Weights of a small GPT-style language model, trained from scratch on English Wikipedia: learned positions.
MLP neurons of a small language model. Each row is named by its layer, matrix (up: input weights; down: output weights) and neuron, and shows model dimensions 0-63. Each number is 200 + 30 x the weight over its row's rms, rounded and kept within 0 to 999.
After each neuron's rows, "fires after" lists the tokens most often just before its 100 highest values on Wikipedia text that the model never trained on; "fires on" lists the tokens most often at its 100 highest values on Wikipedia text that the model never trained on.

L4.up60,203,150,201,218,161,231,247,245,214,180,204,174,219,211,240,147,120,216,224,235,211,191,147,209,209,190,222,268,199,150,204,182,194,215,218,213,189,162,213,186,186,222,217,221,173,212,163,209,177,194,198,164,223,236,247,190,219,236,219,220,230,229,215,187
L4.down60,205,217,193,176,143,244,178,200,183,189,213,205,123,142,226,180,254,150,232,152,205,212,201,183,224,166,168,180,152,199,251,201,180,171,198,192,222,203,219,209,170,166,209,210,171,232,167,214,204,186,166,221,186,232,198,190,125,240,240,187,196,240,145,192
fires after: "el", " pol", "il", "un", " Mar", " Is"
fires on: "it", "f", "ity", "ad", "m"

L4.up673,245,161,214,187,175,205,212,140,173,178,243,198,210,216,171,201,196,255,150,218,185,213,186,219,241,197,238,183,157,210,191,143,223,217,201,238,192,205,178,235,158,209,169,200,197,227,200,185,221,219,205,176,227,194,190,184,183,172,193,149,138,236,211,221
L4.down673,202,193,194,186,242,184,177,271,207,209,215,182,194,185,213,172,173,126,233,194,225,162,191,185,175,211,173,202,171,221,173,223,152,207,169,160,202,173,198,163,278,232,181,230,234,241,224,235,184,238,204,209,168,184,191,181,232,213,240,147,214,221,161,205
fires after: " g", " b", " G", " m", " B"
fires on: "en", "orn", "ener", "iss", "all", "ain"

L3.up249,197,188,187,129,155,206,196,187,154,237,244,204,176,248,176,172,180,227,184,189,164,255,203,186,197,199,206,209,220,179,225,149,220,138,181,224,204,238,237,227,178,179,145,192,175,226,176,152,258,227,202,218,192,139,183,153,189,184,191,226,204,200,211,140
L3.down249,232,201,160,183,215,187,196,252,214,157,170,235,237,224,256,212,179,191,217,212,194,157,223,194,228,178,154,150,175,227,219,177,155,237,212,108,212,188,219,277,142,134,183,178,202,174,212,194,230,168,242,207,226,186,187,171,177,224,222,227,225,191,177,186
fires after: " b", " B", " D", " R", "B", " d"
fires on: "orn", "ill", "ick", "iss", "ank"

L6.up672,244,213,205,155,179,208,203,221,181,156,195,252,236,236,161,194,196,219,226,220,213,174,219,190,215,228,132,192,210,282,156,157,229,206,170,202,220,157,188,179,209,176,247,148,268,190,146,193,169,154,162,223,224,212,196,159,126,157,214,137,219,214,171,200
L6.down672,215,241,195,202,188,147,177,190,209,249,149,246,161,205,232,194,165,190,214,194,157,203,158,234,172,187,200,194,169,196,213,158,193,288,191,226,207,172,233,204,187,146,182,180,160,265,230,183,255,173,184,176,201,279,224,200,252,166,146,193,190,206,190,201
fires after: " a", " the", " The", " be", "The", " A"
fires on: "re", "u", "b", "y", "et", "en"

L4.up709,186,219,169,224,194,179,173,203,196,202,179,196,234,181,131,231,203,231,237,188,216,181,177,258,226,241,212,181,231,197,207,233,194,193,290,194,231,195,192,222,176,225,273,210,179,234,156,283,207,201,211,215,195,231,151,175,229,187,165,193,214,190,216,233
L4.down709,215,219,241,172,168,232,155,179,201,222,192,172,207,180,176,242,206,203,167,174,218,201,263,222,137,229,176,224,188,150,212,176,182,221,208,180,187,144,180,269,244,208,173,273,171,199,191,176,233,207,170,226,204,177,244,171,190,230,233,189,177,172,186,132
fires after: "u", "ollow", "ver", "i", "er", " pro"
fires on: "ation", "ing", "ce", "y", "og", "ence"

L4.up512,231,199,216,180,259,197,184,163,204,231,203,121,220,219,219,212,230,180,225,210,182,185,162,173,240,175,219,206,139,162,234,150,227,166,250,252,228,244,248,213,212,211,193,204,258,204,154,152,177,246,178,145,217,229,174,251,199,188,214,226,188,199,201,198
L4.down512,219,218,201,225,134,218,237,294,196,263,232,279,161,241,178,188,185,186,211,158,170,194,193,206,158,197,205,225,183,189,220,178,197,212,215,193,213,139,187,225,218,204,203,222,258,215,221,154,203,173,188,224,173,174,184,222,226,244,175,231,254,203,209,207
fires after: " pe", " st", " f", " m", " H", " le"
fires on: "op", "et", "ar", "ct", "av", "rib"

L6.up1020,162,208,243,212,197,201,190,237,232,215,228,225,195,173,227,176,187,188,187,222,192,208,226,212,245,223,147,220,235,192,184,172,207,235,198,212,208,229,178,153,232,170,186,156,198,189,239,191,264,205,191,250,228,171,234,193,217,222,214,208,204,200,205,246
L6.down1020,202,176,190,187,252,193,204,187,197,212,146,177,187,165,203,194,189,143,199,208,211,214,238,188,227,181,187,183,229,218,169,166,218,193,204,246,217,184,181,198,219,179,191,176,224,187,151,184,222,153,198,141,212,187,237,202,167,164,211,165,168,239,294,200
fires after: "as", " G", " g", "s", "ir"
fires on: "et", "old", "ist", "b", "ut", "k"

L4.up36,215,223,215,228,260,202,204,173,229,169,186,224,200,191,231,172,215,210,185,155,242,170,199,256,231,222,185,154,223,184,225,146,215,158,204,169,196,206,239,254,227,218,216,167,194,149,207,299,206,165,173,186,223,174,203,188,204,166,189,165,225,258,195,245
L4.down36,267,238,215,178,196,153,285,225,178,205,174,210,204,108,218,203,201,201,225,200,205,212,218,200,218,192,136,199,191,209,191,196,212,217,206,205,162,233,178,232,230,174,269,233,224,250,153,219,227,157,239,166,158,192,210,181,215,218,194,249,162,197,193,143
fires after: " W", "W", " be", " w", "w", "ouse"
fires on: "h", "ant", "th", "he", "re", "le"

L6.up895,210,225,254,224,218,203,187,173,180,195,185,235,270,202,220,228,151,191,148,233,196,235,223,118,216,220,139,180,137,169,205,224,170,120,184,168,235,248,218,214,179,220,203,206,185,170,243,231,227,221,177,212,205,240,175,147,202,199,232,224,190,217,206,201
L6.down895,238,228,262,215,197,180,185,182,179,190,170,179,247,196,208,166,206,188,182,208,186,186,160,207,243,180,209,195,200,207,225,218,198,264,205,262,201,175,122,210,174,198,201,198,164,187,203,235,160,207,302,172,195,202,229,235,167,120,238,168,191,211,229,197
fires after: " b", " I", " c", " he", " gr"
fires on: "r", "or", "ad", "S", "i", "ra"

L4.up386,165,212,210,185,214,239,236,225,257,211,205,216,193,249,183,171,217,261,235,226,211,216,201,241,191,185,211,229,209,226,182,174,192,148,175,184,217,188,173,139,251,202,218,191,187,238,192,134,210,210,196,193,263,193,188,228,295,192,159,230,185,151,210,216
L4.down386,209,203,206,163,218,235,250,213,204,230,189,184,184,223,209,182,172,225,200,210,192,137,205,161,202,187,175,184,209,233,170,208,230,233,218,230,237,212,207,177,200,182,191,223,207,219,163,191,176,199,280,185,170,145,184,159,174,181,232,152,203,251,202,210
fires after: "in", "c", "t", "ens", "l"
fires on: "ul", "f", "as", "rib", "ion", "hip"

L6.up284,207,207,240,235,170,228,206,242,227,140,164,191,259,145,187,154,135,240,160,151,198,234,180,206,216,213,205,211,159,160,274,224,242,220,214,177,244,258,200,174,187,230,205,177,213,156,194,255,195,138,235,186,265,223,172,163,192,183,205,209,221,234,199,239
L6.down284,189,147,190,209,213,154,173,178,298,232,160,199,197,192,201,211,236,241,156,184,177,172,228,218,206,245,205,146,247,248,223,236,264,194,211,194,183,198,194,158,175,215,219,198,198,190,226,128,180,220,264,160,147,168,221,214,206,132,222,216,181,203,192,236
fires after: "l", "ch", " Y", " Gr", " l"
fires on: "in", " in", "at", "ell", "ol", "ian"

L4.up705,264,215,211,212,218,226,206,154,275,202,199,176,214,223,170,241,164,172,146,228,212,197,222,219,244,214,162,223,184,216,193,207,193,99,179,232,244,214,186,202,113,236,227,192,228,176,205,194,256,181,200,175,186,201,187,168,215,177,171,142,178,239,199,201
L4.down705,154,187,211,146,193,137,199,184,212,238,161,205,213,248,231,210,226,139,196,186,177,251,159,246,185,203,215,245,236,200,212,152,189,173,164,195,181,226,191,164,238,245,219,228,187,203,146,233,214,183,222,216,193,182,201,221,224,194,233,221,242,184,252,262
fires after: " R", "l", " Fran", "ell", "il", "oll"
fires on: "iver", "ow", "ce", "ine", "ver", "er"

L3.up556,236,219,220,207,191,167,152,172,177,190,191,204,170,182,178,233,238,175,157,221,227,214,165,226,184,211,228,195,229,246,176,161,172,133,259,165,200,186,190,204,198,201,259,174,183,243,203,239,241,207,155,176,211,226,193,201,179,114,184,211,220,187,203,180
L3.down556,193,157,193,190,218,170,195,181,178,215,223,227,157,187,198,220,230,211,202,221,249,226,251,225,213,215,143,215,191,252,137,232,192,201,141,170,157,178,259,248,197,147,191,218,207,200,146,247,251,187,184,175,167,134,241,202,212,212,213,212,175,164,209,213
fires after: "'", " the", "x", " ex", "ec", "m"
fires on: "s", " first", "ond", "per", "nd", "t"

L3.up624,257,201,182,140,196,214,185,222,265,146,164,251,224,172,205,216,211,188,201,181,162,196,198,278,203,199,194,219,210,228,183,229,252,173,210,209,200,178,204,217,217,169,208,205,188,216,199,184,242,166,181,196,202,159,169,269,277,189,183,217,164,221,202,157
L3.down624,219,208,160,205,239,189,166,137,227,186,170,171,159,141,177,222,240,163,230,174,233,223,158,141,238,195,198,192,121,206,171,211,196,184,207,188,162,203,176,217,166,194,192,195,208,136,193,168,151,263,193,168,196,230,161,204,222,204,218,251,206,252,212,205
fires after: " pro", " Pro", " p", "p", "c"
fires on: "f", "is", "y", "as", "at", "ul"

L4.up601,196,214,197,252,212,213,156,230,154,230,211,237,176,213,204,206,220,218,192,213,189,193,189,184,210,202,194,191,209,206,236,190,208,172,150,208,216,218,249,180,233,251,227,193,181,181,218,222,231,202,237,217,161,219,203,153,185,164,155,217,177,171,200,241
L4.down601,183,199,171,175,198,175,210,212,220,237,183,240,158,156,213,203,192,228,193,178,146,243,204,196,170,207,210,205,181,188,165,196,214,162,230,254,205,151,235,255,203,260,264,231,190,183,189,152,170,170,171,185,154,204,134,190,179,216,266,232,241,193,217,147
fires after: ",", "ober", "il", " to", "en"
fires on: " but", "ver", " be", "t", "us"

L4.up571,149,200,160,168,170,199,187,281,193,215,214,224,256,246,184,157,231,221,228,200,236,221,172,194,175,197,255,183,235,207,263,202,202,131,161,168,228,189,186,194,195,205,250,186,215,233,219,195,134,154,172,173,250,211,209,160,203,192,197,170,172,216,177,145
L4.down571,174,197,205,255,229,228,241,216,184,244,170,146,215,205,212,197,264,275,198,174,140,216,192,203,253,244,160,193,200,213,204,184,188,217,210,226,194,174,193,247,188,192,154,241,220,174,191,224,227,236,221,245,237,208,204,166,190,220,182,220,176,218,248,167
fires after: "r", "il", "ar", "en", " g", " sh"
fires on: "ong", "ver", "ious", "us", "ent"

L3.up917,213,184,208,185,191,152,209,190,159,183,231,181,146,126,234,232,201,217,216,224,198,187,198,211,127,215,195,234,232,209,191,188,183,192,207,200,200,263,174,238,185,264,234,160,191,215,166,151,176,232,275,184,162,200,212,252,154,211,209,232,152,240,218,201
L3.down917,229,144,194,207,273,193,209,168,210,211,122,184,190,172,245,205,256,211,241,235,175,234,237,250,211,188,182,196,147,142,188,199,219,160,195,213,161,205,200,155,201,192,176,202,159,199,237,157,198,235,155,151,196,204,155,201,225,203,165,176,259,235,186,256
fires after: " comp", "p", " cons", " v", "ec"
fires on: "et", "y", "ist"

L3.up146,231,182,193,224,232,162,231,236,271,196,217,200,134,170,225,222,108,147,194,219,182,157,231,178,234,218,248,171,180,222,224,195,180,165,266,260,206,264,162,180,269,149,164,169,197,218,232,198,223,205,177,182,204,202,191,212,188,253,201,183,210,173,161,178
L3.down146,217,231,256,245,255,178,211,217,192,194,203,120,198,154,180,258,173,153,161,186,172,227,224,133,258,176,182,242,199,224,147,221,195,191,194,237,247,205,218,256,199,190,156,176,158,199,159,221,179,225,244,162,229,197,189,187,184,187,175,223,271,193,182,220
fires after: " re", " pro", " I", "ro", " con", " Re"
fires on: "v", "at"

L3.up956,211,238,235,250,170,224,216,214,163,201,225,206,174,163,151,190,250,151,207,187,181,165,245,222,195,218,173,212,203,199,233,188,206,212,189,224,153,221,209,181,167,240,158,222,189,193,191,240,202,155,227,179,184,207,215,216,241,227,233,185,247,166,211,182
L3.down956,273,151,213,199,197,214,235,200,230,210,210,236,211,200,141,191,155,167,223,173,161,204,227,140,170,221,200,163,267,166,172,240,175,187,219,199,231,194,221,165,173,239,194,169,210,151,206,228,224,194,198,128,311,208,214,165,229,183,211,169,192,168,211,197
fires after: " P", " L", " F", " R", " f", " p"
fires on: "in", "um", "em", "ain", "on", " Com"

L4.up824,187,158,170,255,197,231,149,180,191,243,159,176,175,243,208,192,234,223,236,141,151,206,260,216,182,198,229,202,214,180,181,249,165,209,204,257,269,180,205,182,155,253,243,166,186,249,193,216,207,234,237,214,181,230,193,169,214,181,199,241,214,199,164,224
L4.down824,196,189,212,183,234,256,236,213,202,209,204,203,219,167,180,153,145,233,211,188,234,248,217,196,186,216,209,205,246,210,239,206,268,199,224,210,186,212,194,158,174,170,218,180,215,176,225,195,244,207,191,210,171,194,183,190,181,249,200,259,235,191,201,176
fires after: " m", " n", " N", " P", " im", " p"
fires on: "ost", "om", "ant", "y"

L4.up115,200,205,169,195,200,224,181,236,193,241,190,241,196,163,234,176,170,200,212,222,161,213,165,184,195,183,210,159,202,223,207,228,199,178,198,281,224,219,193,231,201,147,199,190,261,207,224,195,149,226,197,185,206,145,192,182,142,201,234,232,242,245,171,208
L4.down115,153,224,224,183,177,246,182,223,204,216,272,210,175,209,174,214,190,225,208,185,164,183,220,197,222,209,211,193,200,178,277,111,183,180,191,218,207,204,229,196,187,256,160,261,181,168,213,167,181,210,178,196,187,231,222,219,208,195,225,127,203,182,137,183
fires after: " H", " B", " b", " j", "H"
fires on: "ay", "ou", "on", "ass", "un", "ard"

L3.up162,216,225,202,146,190,194,178,183,207,206,158,225,221,217,243,182,210,204,236,183,195,189,196,166,204,220,199,192,207,204,265,216,195,199,193,155,259,297,180,238,229,148,192,169,181,195,197,185,181,198,177,191,251,110,203,154,203,210,241,255,215,228,200,184
L3.down162,233,189,171,181,215,225,202,198,168,227,164,181,189,206,187,204,205,191,269,202,252,217,242,191,216,220,161,177,250,181,177,162,166,219,225,193,200,235,224,205,219,179,169,182,237,196,99,220,201,172,251,231,224,198,209,164,138,232,169,149,217,204,202,168
fires after: "b", " b", " ch", "B", " B", " s"
fires on: "orn", "urch", "ock", "chool", "le"

L4.up891,207,185,240,218,221,161,189,165,185,171,171,223,201,194,206,185,180,194,173,173,217,153,257,169,275,212,105,195,204,183,194,195,239,188,124,220,196,167,246,198,188,206,218,241,187,260,237,194,145,228,212,212,168,179,198,174,184,229,208,225,204,223,217,245
L4.down891,193,176,193,184,171,261,166,183,225,209,263,199,231,171,235,192,233,168,192,247,207,211,196,206,201,195,180,243,191,181,235,179,160,172,206,161,196,206,183,208,166,192,244,192,238,220,229,168,224,218,193,168,194,221,195,144,180,197,209,139,214,187,236,204
fires after: "o", "ro", " in", "re", " ro"
fires on: "ad", "or", " h", "ra"

L3.up979,220,200,195,245,206,146,199,254,161,220,244,233,183,235,212,187,185,244,201,218,193,200,204,233,186,191,219,159,147,211,209,207,180,185,146,254,194,231,205,200,205,173,175,164,200,229,234,215,183,254,187,251,202,209,243,250,223,96,164,220,249,167,199,189
L3.down979,220,216,155,169,226,220,193,212,193,219,185,253,226,187,217,276,169,203,234,156,174,243,216,196,205,188,118,159,217,189,201,193,229,199,158,231,175,227,221,235,239,197,250,148,204,218,196,209,201,195,187,230,228,151,162,218,223,228,185,173,165,187,183,232
fires after: " I", " c", " G", " g", "or", "at"
fires on: "re", "r", "res", " was"

L4.up424,187,254,232,194,234,251,206,174,232,246,193,173,169,238,187,153,257,201,198,231,209,197,160,177,232,240,236,211,213,171,190,222,271,227,216,183,193,182,207,225,166,206,210,172,180,190,175,218,180,203,179,220,195,201,205,234,173,196,199,208,268,181,173,182
L4.down424,173,271,189,154,224,128,238,197,197,213,193,226,196,215,224,186,191,159,202,152,225,214,190,214,221,148,170,237,171,172,194,253,184,232,188,189,225,196,236,222,183,226,207,232,223,162,187,212,193,180,270,187,127,141,182,211,219,203,158,238,191,143,238,223
fires after: " ex", " cont", " p", " pro", "nd", " ind"
fires on: "r", "gr", "l", "ep", "ist", "per"

L3.up849,184,211,226,229,175,269,208,180,297,144,221,177,218,234,216,207,181,220,184,201,183,213,158,197,154,196,185,201,239,196,275,223,187,143,198,166,203,203,247,201,196,103,215,217,137,125,230,194,181,211,230,218,196,182,179,179,163,210,224,211,159,242,224,177
L3.down849,262,179,217,127,201,196,195,231,166,225,180,237,217,269,215,226,220,233,209,162,180,187,182,194,203,178,171,177,193,210,184,213,186,153,192,228,153,163,214,202,237,171,206,208,156,237,200,216,208,212,249,188,190,152,207,204,242,247,227,145,192,192,196,194
fires after: "r", "ro", " B", "l", " r"
fires on: "ack", "ak", "y", "ss", "ok", "ug"

L3.up798,192,192,205,124,202,189,234,217,130,199,205,213,222,208,219,189,250,195,201,188,221,222,167,224,168,235,224,221,183,142,194,222,195,170,164,221,234,231,160,282,182,147,218,196,218,172,153,173,182,197,201,219,195,169,219,216,209,214,122,200,203,199,173,222
L3.down798,152,188,244,226,220,200,256,189,201,226,190,224,157,192,168,217,235,175,279,176,236,149,206,201,195,184,266,186,221,221,258,163,179,164,234,233,222,175,175,135,204,148,204,179,202,194,212,174,247,188,177,174,237,169,140,182,252,222,230,187,224,205,196,191
fires after: " W", "vel", " w", "el", "w", "u"
fires on: "on", "op", "ill", "ost", "enc"

L3.up776,222,212,205,180,135,202,202,212,195,145,176,184,226,160,195,187,227,217,215,186,134,123,247,158,254,189,154,236,188,246,147,193,245,137,223,172,183,212,264,202,235,220,227,200,222,209,274,156,242,214,224,151,180,167,195,212,150,258,182,228,207,178,222,131
L3.down776,193,216,225,157,132,203,240,159,137,162,176,159,220,206,193,264,244,249,199,224,209,227,215,179,190,232,221,213,213,195,179,207,165,218,256,184,191,173,191,213,208,215,283,139,230,223,192,202,193,162,194,234,223,155,204,209,220,222,223,229,195,213,292,218
fires after: "C", "S", " C", " ex", "%"
fires on: "h", " of", " per", "per", "on"

L3.up74,197,263,232,236,170,186,187,233,219,211,188,231,167,178,275,196,234,188,141,230,169,183,216,212,156,219,201,237,195,153,175,208,142,134,181,202,161,177,232,229,216,182,182,225,236,207,183,224,170,188,123,194,197,194,217,209,188,125,204,226,211,221,221,225
L3.down74,236,174,173,216,219,216,244,233,218,262,226,136,133,211,171,136,196,197,220,204,231,218,235,143,179,229,201,147,195,140,227,201,226,206,184,228,162,215,233,154,213,230,259,195,206,217,244,196,141,170,207,184,173,194,234,200,190,228,230,136,226,186,219,234
fires after: " m", " /", "ouse", " M", "et", "igh"
fires on: "ain", "h", " (", "ash", "aj"

L6.up892,180,231,188,213,192,170,161,227,252,146,130,226,214,190,195,219,214,260,225,234,199,148,204,242,190,209,203,208,223,229,154,173,193,199,263,176,186,185,240,171,204,197,249,190,253,239,223,168,218,230,201,259,225,217,195,132,188,211,176,229,218,284,184,228
L6.down892,193,230,170,229,199,203,202,251,207,199,141,186,180,157,197,194,207,205,183,167,152,226,174,175,198,207,226,256,181,173,172,206,171,204,197,228,223,164,243,189,184,211,195,218,183,178,206,216,237,221,200,241,127,173,177,218,213,226,239,166,208,152,179,159
fires after: " the", " st", " th", " The", "The"
fires on: " f", "re", "ill", " th"

L4.up317,206,211,255,215,136,262,239,235,169,159,210,203,116,232,198,166,199,149,190,221,184,181,186,227,200,219,210,200,201,226,191,190,184,196,212,218,157,184,200,232,217,157,200,233,202,196,247,293,201,182,189,133,156,139,234,217,196,129,207,129,225,203,214,172
L4.down317,177,197,268,220,193,198,228,140,206,251,279,238,179,193,134,183,157,239,254,198,201,229,208,194,186,203,224,203,191,199,196,230,267,159,210,238,201,191,209,195,204,217,205,246,252,167,183,190,200,247,202,175,197,238,190,227,136,202,212,190,178,221,192,222
fires after: " P", " p", "um", " f", "re"
fires on: "m", "mer", "am", "on", " pro", "em"

L3.up800,183,183,201,158,242,205,202,185,198,210,224,131,191,214,167,152,205,226,194,169,152,165,141,183,170,196,203,233,187,246,161,195,211,224,246,212,192,232,171,157,195,194,251,185,230,221,180,198,271,172,243,190,214,235,207,189,174,193,227,238,184,159,183,188
L3.down800,183,195,224,210,214,194,138,216,168,205,223,178,218,183,187,230,187,229,198,269,203,188,267,195,125,240,175,158,204,201,179,159,174,206,215,211,172,174,186,198,182,238,144,199,163,260,206,223,230,218,175,178,191,212,233,203,229,195,198,171,199,208,186,285
fires after: " app", " Con", " con", " qu", "c", " In"
fires on: "st", "ear", "th", "ond"

L6.up466,245,142,191,189,208,211,192,224,282,222,224,171,209,224,165,216,190,245,217,216,196,186,204,235,190,158,183,195,215,211,254,195,211,215,209,89,221,183,224,227,223,216,241,224,204,223,231,211,183,251,235,224,207,193,208,199,180,133,153,230,188,162,216,244
L6.down466,219,174,215,196,197,173,215,160,163,162,208,234,166,157,198,193,155,214,181,231,190,229,239,121,183,221,235,215,188,172,186,166,128,215,176,216,175,202,216,160,170,227,211,196,195,242,222,192,187,185,205,159,127,259,205,186,192,220,149,208,195,227,184,185
fires after: "et", "or", "ar", "as", "uc", "ap"
fires on: "ri", "eb", "ail", "ce", "w", "it"

L6.up1011,214,211,203,210,226,190,187,180,172,144,184,220,246,227,201,227,251,189,197,219,155,151,194,180,164,238,216,168,199,184,213,221,238,185,269,224,166,213,214,166,208,168,175,171,134,208,181,190,257,235,216,242,229,220,214,210,217,186,235,254,204,240,228,203
L6.down1011,204,189,144,204,175,217,200,217,214,186,187,225,231,191,132,146,161,206,187,203,162,249,208,174,245,199,239,193,224,182,191,191,202,214,171,212,225,177,224,232,223,169,180,212,148,249,249,184,162,203,206,241,203,184,224,158,184,235,167,207,222,174,182,174
fires after: " ", "c", "C", " C", "ok", "o"
fires on: "on", "ath", "y", "hy", "ec", "end"

L3.up419,222,165,191,240,221,216,160,196,187,187,203,184,131,251,225,281,223,203,207,185,246,237,184,225,233,210,216,235,165,184,183,189,164,191,218,184,201,242,232,192,206,159,217,202,207,213,178,232,204,187,241,222,194,221,202,176,221,221,141,177,210,198,131,173
L3.down419,269,177,229,206,178,176,173,204,114,154,176,188,247,223,207,140,174,200,197,222,191,185,162,231,257,186,179,204,260,250,177,196,243,164,163,239,228,204,244,204,172,193,246,236,208,199,198,230,203,187,146,169,232,217,150,188,185,254,212,183,227,204,241,142
fires after: " O", " I", "O", "h", " w", "ly"
fires on: "m", "hed", "s", "ur", "ut", "ite"

L3.up609,140,179,192,217,219,169,173,212,240,262,192,256,173,201,157,144,202,191,273,202,188,196,129,247,194,171,153,204,220,167,191,229,190,158,211,208,228,253,206,191,165,161,191,169,270,175,165,151,204,185,185,205,276,172,163,156,214,186,204,166,159,213,192,205
L3.down609,275,184,199,206,178,198,204,211,188,225,221,165,225,145,232,155,213,213,190,198,287,197,178,186,215,130,244,187,166,248,181,250,204,225,190,179,186,171,202,183,194,260,216,241,177,234,149,207,186,200,229,224,186,156,149,234,223,226,210,213,222,248,206,183
fires after: "b", "t", "emb", "att"
fires on: "p", "ain", "at", "ai", "o", "le"

L4.up143,240,187,190,170,156,184,212,230,194,226,169,184,181,224,179,170,194,204,223,231,214,173,178,216,189,168,170,168,213,214,219,231,230,201,168,246,154,204,170,171,200,154,192,277,245,204,243,189,179,225,217,202,213,168,217,198,188,207,178,192,181,252,222,176
L4.down143,135,173,215,138,218,168,181,247,201,238,163,146,199,173,157,240,193,177,167,179,228,194,197,226,221,152,235,195,232,185,242,218,141,213,188,144,153,198,270,210,207,174,127,154,166,220,168,201,188,154,228,198,251,195,189,184,231,209,194,170,175,194,155,167
fires after: " Al", " c", " al", " C", " Ad"
fires on: "-", "am", "od", "an", "im"

L6.up696,182,172,192,202,201,198,173,225,197,191,188,184,213,184,214,151,176,239,185,250,223,224,117,161,168,218,213,155,213,196,157,211,173,228,202,176,210,149,210,175,245,232,189,221,217,195,179,226,217,222,195,194,250,185,137,134,188,260,215,215,168,247,184,260
L6.down696,161,215,136,287,155,247,213,179,165,170,206,190,183,186,222,218,285,174,236,210,181,174,202,245,186,172,173,219,236,222,235,172,210,210,198,232,148,232,205,221,204,214,181,208,229,219,221,187,222,198,251,193,169,167,233,229,167,203,237,217,189,207,225,234
fires after: " comm", " ass", " ad", " Comm", "aj"
fires on: "and", "ist", "end", "or", "v"

L3.up323,177,211,245,180,226,196,199,174,221,199,196,232,151,201,177,241,241,174,228,227,190,196,159,289,219,227,178,153,176,175,186,171,152,162,196,226,197,218,192,270,169,168,226,271,197,187,174,275,187,186,210,191,189,213,223,219,183,124,173,245,180,190,208,236
L3.down323,253,180,162,210,225,160,157,206,235,198,213,166,206,190,197,164,211,192,229,193,228,219,260,251,191,213,117,187,208,146,220,192,205,205,231,206,176,212,166,187,217,131,236,171,229,236,150,204,214,173,192,250,214,206,170,201,165,176,267,156,203,223,223,135
fires after: " W", "W", "ouse", "et", " wh"
fires on: "h", "ile"

L4.up446,217,193,221,190,226,248,201,205,140,185,171,253,233,176,184,179,183,163,149,186,180,184,139,204,204,177,181,222,197,161,282,197,160,158,195,220,213,176,249,139,241,141,225,252,188,271,231,176,249,225,158,221,246,242,197,156,173,240,168,169,162,232,194,208
L4.down446,197,190,200,157,215,286,170,216,225,174,229,198,191,190,162,183,193,166,186,255,206,181,231,252,212,202,187,123,228,191,275,178,180,216,216,212,221,202,191,187,237,227,195,263,196,176,204,212,161,219,192,228,235,252,229,132,190,216,218,185,217,211,201,193
fires after: " T", " v", "ot", "y", "it", " in"
fires on: "t", "ot", "ict", "p", "or"